config = dict(
    num_hidden_layers=8,
    num_key_value_heads=8,
    vocab_size=2048,
    hidden_act='gelu',
    rope_theta=10000.0,
    rope_fraction=0.25,
    tie_word_embeddings=False,
    init_std_o=0.0,
    init_std_down=0.0,
    optimizer='muon_variant',
    lr_mult_up=0.867,
    lr_mult_down=2.0,
    doc_mask=False,
    max_steps=10187,
)
MLP neurons of a small language model. Each row is named by its layer, matrix (up: input weights) and neuron, and shows model dimensions 0-255. Each number is 500 + 50 x the weight over its row's rms, rounded and kept within 0 to 999. Numbers have three digits each.
After each neuron's rows, "fires on" lists the tokens most often at its 100 highest values on Wikipedia text that the model never trained on.

L2.up636:549536521601481534478512589513474535557502499447668455484503462450533474463457507527433509446512533486549449450453504500464476462468508543421598603544506643436390563470384570504431477472549439523510505459504461547559451505501516484579434574511424535509469523439464491463485535491498500487446519558507495461580417519441528408490578530417494522515503528477478484511440483464559543515431512470508510489496470384481479562476378505536556457498531587547524521534507428496548501477475582477439483513563436560471474496521508491454384550454482578489491528505446511440566597458450584565515485536482491468512512486467459577589475501467517590619432466509552596479463543467522546616504565523532484485538438469569480483561454495547494429438554422538436529635553514459468520422398451
fires on: " part", " made", " stat", " lead", " def", " As"

L2.up76:465498501536588450594514545486489386427484542478514519524488506529334449557500480556551565497500486501450595483432557518457414510450516448532534500525482558518536569483509490544579495499489567549552479464524535478434488527439466581588425451521547508491418605578541465477530480487512486540504571529476574513477466591480464517388524448455466440486518466436581561511527567540586551524518532466554535488466501450510490438519488469513524542589481428562353451526500471530475464471466417510509530554563505521479438478481470449450481525460495427424470540426451487529487460575511561532529500450464435554461549520495466513447400501473467501456518478477398481431397509634348490465418503509427474515455522493504514453420505475497548451390598468572575536545414451533441458494552386
fires on: " of", " named", ",", " where", " called", " stand"

L2.up393:432542530449447448526532539484501480435564419531601440540515513497408531513572552506496543467550458538558509477592493451414552476499591429521478554557513471551597578462562449478488481471550481486484492546580555423439533520446453442608424477497550517511530515566460532579498468461500517419510543486529551461448502476541508478441581486473477476540450450489553476525369535528474477488481448531507476542455556541557547526555486472550463531581513422538578610523475556581596517511647534483441497477482504493491534568432456533470566462548501498522457454509453557466435492485392475559550469582427544494562512529546463625518505481545405480494638474439492501531465540510461356491504468474507509398493537433400559533416426572480439490482532460588480450505529532561502587534467555
fires on: "um", "ief", " office", "stit", " station", ")"

L2.up562:506495477479611546564423387409501568518520495433452488461512534509488536450559542595442551504491646533475475464546515566560551534430539496518399567468446507523479591544600442443498470504452564425427631445570485462473500516514531535472490530426521553501583418523485416555464484506556474501524490471527531500548563446499468411490402510472369489466524466422473445506504532448526496572459512510558475507449533469473409511484377490511583483408534502481498519529503418547515577469466541513453451508512550518510417538499508522456496456550515538505434497461421468473387398492526594525493518480550543495474425470448449505395508496440530402465504455524440523531394464513456484532546543443511491467443553518571442444503419557486559523471455519515480579503552520667463437513545486
fires on: " two", "wo", " four", " three", "our", "ree"

L2.up295:495509492484406506480529482477475504431439564468547433416399426570429450516609476509586465528489586420509455489543481463558567512501485530481470554480506472473445558435485343524498381555495462474406448578463500447425442465514472446502520479490424530447520441518452547449539509472498503546419480460498413492533461512473555521557468533423506552537486449508586474489502553447396466485434443421505566515524557511522541526547538502487501541510495482529411586466405505495471436502524540545419582430479497497484412525605574479629462458409462462429527441563568524471487471537468452584520533552527565553535433510600471471583511587475517469538521594565562511490501450524456449532499502513511484470498535574427412493540463518475367525480568465441475533576438462522579522563522572
fires on: "-", ",", "ite", " is", " held"

L2.up440:505458508516432481548468474440435482579540521463469522551478421578490437497583526470548498477586555469532432512521562568507418643535576557637600497550382588586465519557500534506457478524550485515505453470515549500453595478398478428446505507489549580512548509487468397481494533522458509520552494468593551575466529475483481594518527474540475437480617492483508489511508479523569443505496507545523505521462547540512472609573389554479521560467579577496444467495574510468431385522432471475464476541443424535452525450527556514531544489439541502478513473505466534588493551539522515601528412420501466453508500403395530541510480463443419548536526433585573448506562446401472476521480556535548512482485532556563526566578475484487586513473483517466509429533425517461523491492523386
fires on: ".\n\n", "\n\n", "/", ".\n"

L2.up940:466488547447461547380559410561571530519500459470503538524511504492583545544463583467556536525568499431530489455494434507542504544515481559527553491575517480479606502620445371434480472511585469531524506520461536451414409531523486595480500488565501478536471460428441554452545502570428552535426420474504564533491513436483533400491489514494532576490554504578508460488444467502396472457451443477513469511548521568516537452606534483559506464459667498470491491478425441585513555555529495488458563485529562463501526476442472424519493530454473543558460564444445430576499537550554495526424382526577504545402487419529492512538438582488496524477456466446480522483555460598422450498431544486457509480529439376457418500557478586491483449527484572586462505483444440517424554528496461
fires on: " inv", "ist", "02", "95", "and"

L2.up26:528590509576532445587498488490532527506475490490531517518482485540433507440512512485503484556519551464584492550454512561483621510508540510594416534539514522552412523550517493517450499537515603444539545446490533431507477415403503532525495530560523503546598478527590607404490459586521442436417434511371487499554440453472477459591531458504444473453429428535568502533448520476508497452487498503536532477481400422497437437592470487466503484432480522602399529515427454583482537556508492484442443568577512472542516501481479425632459557474541443472459449486499577493581534472499480563509562520476577431515440398442477436477474609472479359411489552583566487518505460473538487551470504565444401492553501542482450435444448529538434417487473436503493500496512491544500521515444416
fires on: " found", " develop", " direct", " open", " present", " produc"

L2.up251:475466554539576540537415414547414481529531438473535521506547570591483604516544603533524558593573468502413492467448542442554514527529526422450613545553550487523441528575476520487584503517640600511597532514505542526560546505435419513486558581495614538504498545497476512455484499527512418493520452572460483484483445476516506484461445514525524494533649555589540500521581563527498464599503481510451492345465477540526515507461426387555521506596473525583576466450505444472464497438491488447530546536409537403513519476444462382435509478500440523561573463480385540481542510470486469566508477525527537532551455450512508498476545478512487478514564486484558501468520547480595472444454438480456479415433490398536493509525517459498495476394476469500452491485543457421469503477430487
fires on: " them", " him", " Jo", " e", " so"

L2.up671:564492465490588534452465488437585515416525506416493571545559522489532561513597523526449521459524577426443470583503475547556461550526588499494469373539447534484444486487528490505515496538549587452513502506637433429542535513559663526465450475499403499436512562550579566419463471489567530531483497503497443515554482500464522451573473511489468692559545522492501466585458596465457522527430412438490427549546414383509498525546488425509471478551468559535519589491522422489444506507494469494430423539505451534471426463507590578518451518504528524482491432532471531440503453455506519405446473541487540528476544496439418545510510499574496513515494433534507556507518492546548559519517445507516514425384567545510567445560540559474458480493514457398564557531488452569472445470521446
fires on: " all", " sl", " two", " /", " three", " Sl"

L2.up253:561513508502541481429528396449505509530524580485477505471603443496527505488582489528465476504545564572424426453494487505515480448536496473589539468547434510516581451511501510574471506567553501408491538471552383564572538497570535494544500413511535468572481529513501533527474520600522546561481464436503541479481463500409494537509471500552488445515447430509439455591453561511603452527482499489431540548552533403519576515501573626493471466464568411552439523592502532538554519578465448577515530471488449571558491523589502524542514578477482453487558552496513426566479529481535511541498471422497501538453548454455486393436493529599508466539414428508507520524577470528452407604536444439491488504472651471505516354538525614493492538612483489441486571500533519566491440519540398
fires on: " all", " each", " sl", " number", "ity", " Total"

L2.up218:546437471537541512492626550501475501556505526529523500488510495496474440388578509575480459569555555518544496419509596524462560542508534551580514497554433509486495576501447429485469500422542522494496567499485458476523439585525520492534484472524503483556541518475521496556497441479451551436499526526517547522494455525454498556540509487515546453628629541539529453470563498548509461558573587453494545451432522485503530504508525489493530482527610489410462472371532394541603529515482539484496435495544537490431440414394411486549457561423485549458402523525439504504480479505501569512535544562529411511491469453517507516470528520436450503530498453457390542490490536506527544485385514494466443419410487423721533456496445541436535410524577570481474464539475476535408414510607475
fires on: "8", "10", "ven", "4", "11"

L2.up877:595435492625527474459607485549412483585459522535459518465574424536461485608488421535561540543506462528457445438408492480506500530497489500406513494521491544509485457480532523524520501568422476528494491519515465498603453502534404466441394454573481502474545552551455518565407490457489532559413439513499492543510517565481571575502445501530467497456520471355495427497539511589460564473540473497507550511501558445529449410519552488585476551586503557565460563551465480467417440511449426529463495449588616472468499445552505567493439513401545470478468508521395450507586505554422570474444525506488382469467601495488483547498566522474425512454417454475545542447530486523435486439561492596569561562473476486523492382538523555464477454485497508554436492470514561513515587554504427
fires on: " made", "ersonal", "ake", "rew", "aking", "y"

L2.up319:499558397511510494538458518546477514489490565466533475438511487482455462536482513512497489559435552436563539434520541560537494465539487412493510552457446503529390496475466500547507498505513508459420522559513581421479467460434499527496405560456576510441493586478469476536520470540516552390471566458568465540467490461578560494525375504532472424520446537570547394510491498474448511553506410386455505455539574568550507409557458558580484429549536500449426581476501487494534393425509538552566496462432510446453519519564472481498530500545510450485462533461543558470567520506464483428495481439487429576466428542580447583575478522471525492518377524472606570579581503451420491513377514513536500481491399552545577496494487598453382467524492513522443526556477493537456442439449644
fires on: " be", " as", " became", " is", " bec", " was"

L2.up299:447494404494479523405517545477441499633508567454468440467520474505466514541501537477535539439465489480494481531559484522608458519462500485402522515417561555506460535509508444495517516468460579519424568595524477428434474423503465431510576478545446487448513410515498506434581521449532535570543511395472454472447510535517592495604420468392551609473513430453570497499472539452506495519472519490457435564516511440481513541476487482531551600459470513545466505541558485464541558468503487510429622545567450545568507502461505378554563511519459394416528550583529552450417442521406533446484465430466414502613421498492461462485487555501513478450416474591555473509364579504549510456470460490559428486503551574525490468487455430491473489529529488503437432547495493526423567571572545
fires on: " is", " was", " election", "ced", "ite", " name"

L2.up686:500494378415563459496428479527509494565486541491557456547651558489494498470507510450527511474522513563519543460513529472566409518438578515504429545616599554552459470571456492550446434517565604402471551510555487486563497410504530537472523506514520479546506608506588531493488424549483517528453518536503476490507491533491559496429525435504483457449551488441413414490439518546471515525512573480594482544437449366450491524485574560536615571470493525513429490433608399578432482537482436498586536491549503449542450470536497487452485588493464554580472489500530545566530429448507502529491514459490436502456522538539462549399447527513510422545559476385448568445505498518533509462487413570465527508518453453588495450437451438523570526511470423535446570479554503581463415503456431
fires on: " ", " im", " rem", "apan", " con"

L2.up397:488445503398574534356455509507481486543476521435464559525533501480500402526498480463445590469495469484601527445557527542494549530514414389526473561545493538540475486472469464526463489574488533561565511507561553528534509594519515454411503557452478544466449482548464456547532583495386493504475493528497516464488588585475603452534507463498620539385540563484477518537514467556462502423481589550454621470502463517465511575489464435427478472456539507545513542447530429472514531529466447431492515577545550402434465403479414421503516515550377507514544557431422477523495554519566496494466467486478440384475542438515475499550551567437512441464423586535635476494564548476499539481471453501543533431511385478500482458522561536474632487485500559568506542523483484505541458553566534
fires on: " through", " under", " over", " ac"

L2.up202:566566489379413443489519613613540458550462497547516489487519476544508551478489476589478506465533480543583477572407566455475572517458508525469448457491546503478427544468509491510416519566500599516498524576510462547539542473494503407573600419603497543429491434481506477527478463446466487576519459419423513497509404433476568506503479555525532477465441389504561506484471479492528550447497463551551491531477430462466444435489471503553572478551462567581499389556502485454479516545555422524422549508551477484442520440535434458547556380551511450529493521535573508479430423512478562529558487517482586484550534578485437536435547439509496566473489581495481519550556520490529508388572555455482611566591528528485466538471433507595639511508495474570479510541576523598549521553504492
fires on: " Pr", " Tr", " tr", "pr", " pr"

L2.up60:501483507544463494502426386425537564448484527493527560519470580523507471547579388456473620496506505527487502538472494513590535521485590547506521454502463487469477532535520541543516441435454598521533504463486594484439487450443541507539471489405497500462496481453435539438522474408444513536476449476485567564506534546466551511523464501562487535510494534582604457572550556413491555487496499517462442465472506512482436473638537480531452495522471525569545489561353529554440438435444450518515494532551605472502404548431531545473576629502472466502496489463541527417485449535414470460434607517512501532453504585478457483519500539429500537463439449577547538478479443455481435467397493536386515545575562494468477495466416497514587439439581533510488392601417445499558511536534384
fires on: "ific", "ical", "ersonal", "art", "rit", " loc"

L2.up135:448414504529521437492485511382505531472532468499498553546481540511502544509485575568477582569465524536522569415577470487420528421447559429487515551496546516437395444506425449527569556477541569507385478451557538511431587453544549511537489457562587468473456489465457527504497623489448579449403542440525499533511485464524538620531442569411411558561524535615486489475564463555459520551440460444580493468480509522471517468433482518399441512572510434543453469543394457498486447496544543468516496480513607563421490490606482407477471539465520470439516560434570549455499530550526550484439451429506504505515502494514454534596519519457540561525587419533482507535522486581499482424511521483578555483561400483501531577567493464527440502479533410512419541542454472395472509438475484
fires on: ",", "0", " bec", " became", "mer", " million"

L2.up533:548537426423507458430499493515473387528582473438483526533568520471581477453577465573588517429559502503501413436510380502557458541445482456480567463573596486580471508537537558519563459434561427469426547489498481485603464494563546512551473472506509544528571502615523544504490567566517484553552570496462466415568534451524624440484554514479418504458543447446467477548500385540531575463490453564595482472481489546490585437558482472596553493546484485476454434594502463530557439492496536472536562470506427468522517490461533481514507571530489512523501493518512457555474438443524504578477544496439437515513449469469540552473513480516489517553517498430421603413513511519540565425506506520520473553517444598495443283434499456544511522404438481538489537476493415574469468506514498
fires on: " "

L2.up175:591438521568441440556433528428508568420572549454436530478443592430495431424546574583521547413557510417525534434531517427569441509520402458488536473552531505511471516525531529514512507485509516594535561586554530504591587492438426520439493517362482450463484584504493503475467506451591407507511508511407545409464553517507483561511525496542554511459558500615531455603527504587478498496529475504504501539470473479551560531568466482519491504577531484389449542472500493383420483428601446480464453493507542555468505519459547393437469493531531510551505532520502529436500490498621505491427472544466391520539493460489514437482498407464519514510602580514484464553499572455476552517430484549536467534415445542473464503571437516596515537456501487485539401521568581527504554452455483
fires on: " there", " album", " appear", " him", " film", " them"

L2.up444:506439532524577488552465512494524483444522465464507464539572397529491532564521529445583467611451591486455561418539493398477463516439502488540492497573501462395481463478433468545555608527557508580495563408520491510406528430419534451475570429450503537546552504518491458318510565445544592494531604546526554485519498487615504507491535469492501539552496520578478408614528505443533542509463550458491462514404572566496485491488594506436525433533509426527508577476523551424436500535513545513513541537465464491507505534546433486490517504495502416487477551542431509473535531553565586544482411601474537527493405486447528514535414591486491551502524399484479531483433468479498537400516547458435519502497402508551513585477482568408490548435503479467525468475530583430430509523572447
fires on: "ov", "0", "v", " Russ", "ore", "as"

L2.up692:446471420500550494489569609474441536531492568512563533541455522541425454520525506529559434473478588534570554411534455515517499426447441480455504577494482488470490594501455514510490428504511420550451605449508504429546539511552503494541464499457388499514501523536466527475534478499481554464504446528557555568560545545503527518475526515479516553581420536607544499453460518479584514473476499450597508525586662428506529513363497469483464499402546525493407598482451509528414570550511509424470417623472520503443506439503403537562484497484528448553420505449492577413597497524510518493538483562495557552525523431630395480458445540483504581550512516516487547432541459499515473528481504525456492456512532467465586493451463587530538504517534427525482439477480353491474426568569466
fires on: " on", " near", " at", " named"

L2.up320:603546434579499516456514427547437513534577485582591501495556573511542549474564477530576573513445477518494509418574533460591549559469544559484560556517461559485455471529491567590525516409511461495548594399439525464536529544421517531481554490422449477479525538512547467438547528498618450547473509595555468473515514452423429418574561478506480491582455538483542530471473477552633418510535474566619547533471605528524505441473645515557511501501537507548502451467512508499489535511551465516468516493415528585508535524399418580415421408501517457395540467472503547541561528550473511466454493541483483479526587538524496569583486520496500447565446508463462648504463484510548417534405482483447520460596499485542486512475545515440509410552559534512452516501496478496468472469501486
fires on: " co", " cap", " Cap", " vis", "["

L2.up37:494543520489529524533494468400439462515483429591585562463429415437528487572510604401556485539538434521446518477554577490598529503505493442659470527526586445503474465557481517487450483476530469611485520439579545488466517533442496443438487481547469613447415548482382530496532522498487491612506533467446506495560503584489525534547483437476512423506552487457412483451534521554538433541562562510483517501446582519457567540485564536429509576448440520521503476459471490492469438467451551451444552468441472450406499473457426444441549466433551429514382438544519490527528459577512569568582516492533444458448481514400497487432500547461522502456557541483520496573500481427416513534416545437542493470584432518419542508583501507488571458381523450493523436444547465468471480540569478
fires on: " -", " –", " ", " —", "—", "/"

L2.up22:485506496566480402516523480535488436446547500506478503494539448553537525579508452491544468505523551496565415396490548512495439508532486467525472539540457543481555470454320495478477539463538549441504506439526454457559560502476492533466519550469517469458554500497544515490435574508536538502514449484495411468536468557687598591489543498409517533504492457461424419473526510555499521500486585490532561479499475508545419401462489466510542525426454553563568548450538484467562426489506577491462514497503452568482580473563445532438472586627582346447494440513400413565442499563470552521425562473492502556558500473451534517512463488485549473601518422481545600411624427490490505465462576541568450497541533530530528557489419559504515441459537479463592479466488516579455457448490501
fires on: "ay", "eter", "y", "te", "ore", "as"

L2.up982:596453449553585495582475449527452453421519437418536549493446513509605557542495396497432539504424567479529502449529537456533434504483536481425441514537429536550440542491552442593506514502556569443548560487528398522528537560496482432513433497478475550528493464552481492506468475511504584590437540473445554524530461554462509552422438444500463437454454478489424381471538562494505519532548570442491533522485436445496532399533603552517453530505607463447484552543580493577538495508573393526515455529558476441452424474447497479479467560499561573512630438532573475533528413488387545437556470566503440523530564484569531501551507482515506543547449438399522487460542523483440484443578521517487449497600515489497404402533488482508509525589497481552545385413485510453519546510526476
fires on: "ersonal", "ography", " life", " made", "fore"

L2.up390:500524454585450491459529477561516508464571471537525540469496431524614609501513572549496594637513500456542524507558525548468588509537518500542467539465452547534536472545530516566519597507516470439502517497455484467453488468465577408543547511502573530492466501451530510520452554516476512499483486461513504471482494508540593588464429490446415423553521467540494400467459455440445491510458429516469464515587557496567443482414509541493498483547451543456493460493572524518480391541500484461435475492472569487430509541571522523550538459506457491576581567507600522463545536475545363507456490433440556386442566532566459439461504492450569516491636401573433582517451469512583566392492617515454491446422536581509465466501467473510625513450473523457417400447544508502410504458485521
fires on: " States", " New", " US", ".", "lished", " United"

L2.up928:517503493513521416497475514536499532520546522417485485491532518497534515493542551475488476518488563493574515395512486469541538534542510436559479608539465490569428493517432513463433414513513600568479529452508480437578513473427460455464535501378482487560619466514475489553479527574510453611550575537519566505485491517430534495482516441514478574475570447462499449477517467488480561546599454428456519546441476562501557511572344574490487458487486534357463546366533547508580506443472457469518515544512533561525486454455569511470475592504547480367549490542589594575517554496423544517431395426487459466468466491513475503456495416424444449539468446522471564475560468441480559509432475510507596561445492480489459478553481562555630553394537533461520529461507563504455545415502432
fires on: ".\n\n", " [", "\n\n"

L2.up447:479477483568419437504519518544498475502536493440496458416497406515470466434488551526550495528665475513473488494495525431563544443543572486517462510551517547450632449529545530489479519463596561578486445419536518481519430520431451482454452514557489515466414508409409517518559507510481462575509497515469554555466536421501514555536556476480526483458545462461394502527569379534386462474514507488462475496513566595490493443486488461440509595520626498518553439400487529460431388455473507423466541531469525459512481526529452413462566478470519478526486545497472547582512450466479510489448468412458467657440501428372516486506530481490499502566522509507456545562575387534555476508530589411505511433484463460492511504490469616526512487461445409505448408494465483434423440559548465
fires on: ",", ":", "—", " –"

L2.up307:478387522531469466584540523527437474443456385451500475572509540576589480493574508459566460565477460466496583580463526562447470463427402544532421522607518508499454551508388389548487507524625500523444534470455444504562525486477469552607526560447452527478458624563536474519511458520436525477493522570468519468488405426511519543464537604468566505518571485509437516517532415551496463525500492552512514514539483506437530492450422574545435527513456520534524467606587521485536442461483538473483483509566496428459553493511602615389451452518534474496414491544458527445502431500565526568490401530480516503517519492474559519492399588591489486450500512480552406469514487606457571494451539465480524466501563469498500546562536435547489537420550453523429560479437483557468439497587491
fires on: " E", "E", " Euro", " El", "I"

L2.up276:504487445513482530562552486505532473554508555511506429456498482499562491457437548537493465627523575550533568548462548439602525533453579588624463480570503485507514406519533504508434530388498445505518544415470510435497479546477487474586522540564469548493503582458480564430538517462574511511519462452524478582490487563571542434501501475508498484522440538553390496436529584477532474598538537471489464463570468471531500483493560510542529485465533518562473449405510515559393507539536556469546629519481556515383414474518464453588496557447409523580490482559512497504491466606466514484529481594576409546477463504487494510536517426411457561558488444518406489610478507488453439517482403438529450484442625568547502458492536591473518380504480468524430504433478444550523576534550451
fires on: "8", "6", "1", "5", "9", "4"

L2.up593:532362560537579436467565500507517477612496608412507568502469573483591432521453491504520502583511526483468539495470510505476574540456458516579451592526459445388443518446490572504551600491513409531505503495544496480638525502504521494436444524437498555552521483495426562406488504512440517481464496499492548531543520513545490447479470460520521544475467478560498443490459436480580555524436549553578540430515503511577591574494515546513583536535507540438506402542550500508460566523624522463489509577499497549473499484411489574565542462465517517518571491580435508457436512461600548467431532514524469577506544538490545439433470544436471573536526421507353453554508484422513488439521544434525488551511528560467479451498422582473506549388540459477333511498493440449458503506534476
fires on: "ose", ".", " in", "ublic", "ge", " as"

L2.up905:482486516484483532432494522470447460526479462470559571501530609520511547556565593563440490484590466519471484441519501476407531503487541512568552538526544443496490482519460582563492538460567375444458504480577565515520542429531541469538501524479532481432517417470515476462500547475425523537464446503557466591552544455546500510502427434490505569525506571621409545569434431465436479471468460526557473416532537525541465550540520430546474425482539487506492330539459442475461477559509492494523531508504445611465618533566500496531598535456486512500449479478492590576498473555549507521519449497396521526523453510540413424495538502564487581593600568498432540468533527487526565353508534569459532533550453603437489487538500525550418517481493447420412500426504399462395471520477481
fires on: " to", ".", "0", "pe", "ublic", " be"

L2.up878:436522455425511502460529551495481562527489482503547616604465479449506453469493545454469483487522458530588450428572443495555573471545441443414465531499525481464443482409446521505554510410502461514489518589441555461449484484527500452482517581587504425473554460570405451413470579534464524491473501527620501545504503526622565544545437490409482410548504536459552571436385481489532545568525528501546434500436439447509572464434427445463587526464378471516481611514527416396476463507480507431596481566468482512434474484478481553552551481558477477547477532481526478466513521546501530516471451523502534492501536501501534459538449518545417475550601531520556491456556568575429578557454444475620551516576433568520491501434476550486585459509506416546476504474525524564579394467522535
fires on: "el", " near", " in", " now", " at"

L2.up246:551618510472501425446455575541536425458547481504479555469511510517470526475612463590472509507558504518493537528430438551536495508413400448407521499607492422447549430500506556446500403614442469529493507654634564448594472398461576473468456495472499498524521554552520509532544493535497529508511540581405439459502514497453522492495478605518560574482533485547569430503512553536500601538427537523516475486462424442510524537474464493482603557450458556524525509450516428497545500534570532479501442500477548431485605538468409604544462481555495500497532476503510522449513485512505396469421406534405605592467469460526486490503498466458524444462438434551550457433485487525483565446525596534464496542460568529432415527429536533440540515449472510525516510434518505490515564480466584
fires on: "."

L2.up223:423513517560452452526556497504485402539515554440576388528465476541485411526444556506523418520525538501531450547529543523546582457524521549461491519519491495453464504522509386462504480390569463501402425451542499564513496506353459482508529553528479526464507564612479515514490491466430505515491503475584517641471499549440531520504542448486440449401414484356504483531528381572571467556493563545497459480577480485476523439563585560426521597505500528460524492461510575466521461502511477438494487483508437553444524524500534561554574489476464432474558512589447549463469439488451566365524476520523436463421507556501520527483513533525476443489516514480442496476457421447508468430520515407602479428524445569578445510534525548543471505446521505600486408527508451467460349564529532
fires on: ",", "—", "uch", "-", " made", " "

L2.up72:445484517529593577458509555556446403446556517474542531473459539644492563585537467492476527442512565529509544410463535490569498429486374493504559447481462574557499495510489537423555464487377574577547463579460456443494568478556481473508450493515440424517492525538578537574526462535622535439569488546528551541500539509476487439621542388478618486430509552504588531439564531513517477515491541505413580500538592508586522448477393462521488619541506476520522474535542517467542466445486420406407490529575492426530356477473430467474477480478483494511469557538544488514480505493611562508565420510523492494463494461534452481385463515472489425501464528494489499436523514497481422557490452485459452514482495523560520524450562512564494536537513475447442500515541406595485478539476473
fires on: "amed", " named", " called", " kill", " elect", " John"

L2.up999:503490377569532492479537598551525492514481537504507473522438468536441471439576463551487430498500475491489528576548481529513431546450460529489514546475495552486464556491502481467494561542476609555424498606504414429428461534574497496475502427514480437509472486474474516472524411421520562477455527469481580524581548507495567423402516482484487520395537319478487512471469551406507511568517507423482433540433539377528406540507598518475516407427443539588428563411465505516520487561445505424494564546579432452444458463548463482494467579432463422480530540551592482499480417481503547467514451514529465532536397492521526488439492558493452587496567508454451501469389569594492458440454496453514571589533594489548537552506486512424525515473571447510429430500496526532532459498482567
fires on: " is", ",", " or", " was", " known", " –"

L2.up622:532548553548501504475437514514527432546507499542530503575532502490592462518478463498581510461418461450591623512474436404486535493498484485507427581441475421485447527509463571447483616555501468557472606582503491408519487479488527379482503430442528461536549447398523497505570472503418447472519533527381564580513502509452527492498486512452503489426555427485532505543463470489508470510565541469577446461446570517474415536581452521530558451662602476585560475590552487504621647505435517549455395436514525506487479474527479475561476465487529550516421482518398485545448467507472532545504488602518521503557533497485496471425570481409526447588451424492429532460448492443469520518451521520463492483487601497515444449489539488446525580499570520556474440501496488503543464530401505
fires on: "1", "3", "4", "2", "11"

L2.up89:457531460411438439576529449557484490489440510511528595565544484584496524467625546459556457452469455462495487449456506464444529533484518486492486535545474420484533496484542436468470502539449570485578464543525510453472596494523426429440551540561578470455489493458462459531488519539463489513590452394492498480522467478563414540545452466477497480478445481507437510508578450585579499609449589522576474475492398522490391507397476517507444433518480514574500481425566534445457399513480519635521493488503544582406476504511478525568562543483478527493489570485564542508475553556558588504503517379440527481481410470533496405507482514512508462602470504464449575506464545460496513421427540363533499548505512437542529492470413554557567596562532583533521533555616510540487590512464568
fires on: " pr", "pr", " list", " Pr", "ult"

L2.up866:576438422552472455479516446490417485541577468521539544435479598490556536432451386467577465520523455520450427476452436485431484544561585521564551436494449554585524503480500518443546499460480411435506489519492524466549616464530578476523520487509545511512480451551537541485495536557544436454495469496497483477530565394527594482553516478483395484481423504552436492473518477519481486535537480613443518482526394606571530494535402551601564590449496520499534530638505430502487453488490581428483548395493402634503553549449523499471474507502545521383573506592566507554503500487498452511435485436507474521438479520419454493469543447516457580520610509542512500478591528552559537510511515518489511516488580563481597491485522563505613462466512484525495501441611500466476499576540471
fires on: " ", " |", "rit"

L2.up869:571651595422527500421429503474517445498407492427495546491538503486425579465476461432527441526538380477489570516439447417516507515531456467514477497470515536543435516548480578540493639452554505547511534532436447451425435461503480443446509438490523506480455496481454408497477478463461589456487503522436473506568496491481556512525450529549507555468562545524537517424429485527474506489483447468533477460425446447478542427532447473460573510577513551516474521604516533468459545456498512466418337516560394518476576457467531497545511435528526516469431589505554452483470455501587581573452421541435510482454543493505481481572442537503531471439490532486549616448471516484626545475505409570525523548416526423571602483472602467479536596470524532505619501519527506485514539439476474
fires on: "2", "7", "3", "8", " career"

L2.up574:529514570440482479424466534483499489427514487474509559528545495534450508481447496489499377451497503521450558476478429409523496558556522438557564518594527557547423526556486432459487534386480567578563601549441506471504442543548502449437511498437523492494464540520471440583487542456516516403512505512442514468654549432481495475539414545435479487439521542482591509479438389568494591453500520488580484469505455478495554579564554430500540514596440496500486488605524432445541551515517488501429465575538531511473492520399492621443458358370491536451547532454446477530553491482505513469506497481359523446425450437500542578469415499392530431434450554459499547512514501483605528472445506521510557555565460511548523563445502458501528483540475508589473540476520483500602517510517498
fires on: "2", "(s", "3", "8", "7", "6"

L2.up917:598568544502582503542472443564441434541420489418483509513475561564521548496504534552474523573495441545458522483458528538500546487506534542480498562494502482432502435449491429495484506505470592550569562568422530477430524480666534407434489530527531486506448516481427504556489470473505513491411409578420471511528385418513461474427477524447478465573510522554511544500471520488459522499474503453524492468424441497546563508441562414502477556429452498494509529519511442569564493484492431520480554523549413450552493420458522490468520495467525460542476454443507506398472509487630598548498503538508508597562502468385476509419393468472511504512451514529569421514422489678402445462545468405498555478490563469406522438505528411411509470477411422512522496472540582455559449514478544
fires on: "ing", "ers", "ether", "ring", "ren"

L2.up889:513534490430526437526471491435470544523560539506531511525457431531405509556509510524561488487523528478528545561434519577512501552487438494484490460512491421567501424437474490503429540578555545543475515559515457380533492494573538457640501506538478438522514507569450485458498468404340464562524433480492515414606487515459574497496485551508510549508387483575542460596557465567553536497502517567450604559467564447489558496466412392494492475470548474467506552610500559544476461439565463492517458501564534393553481521460402479515561437448486588512495527512499575424587471502531529447489554481467460499448536540515509524462436520545587474516383512476559478513563464491606546513421409512509510520607460505424464485493499558587593452557457453565452503557500396553469559464537490
fires on: " tr", " Tr", " fin"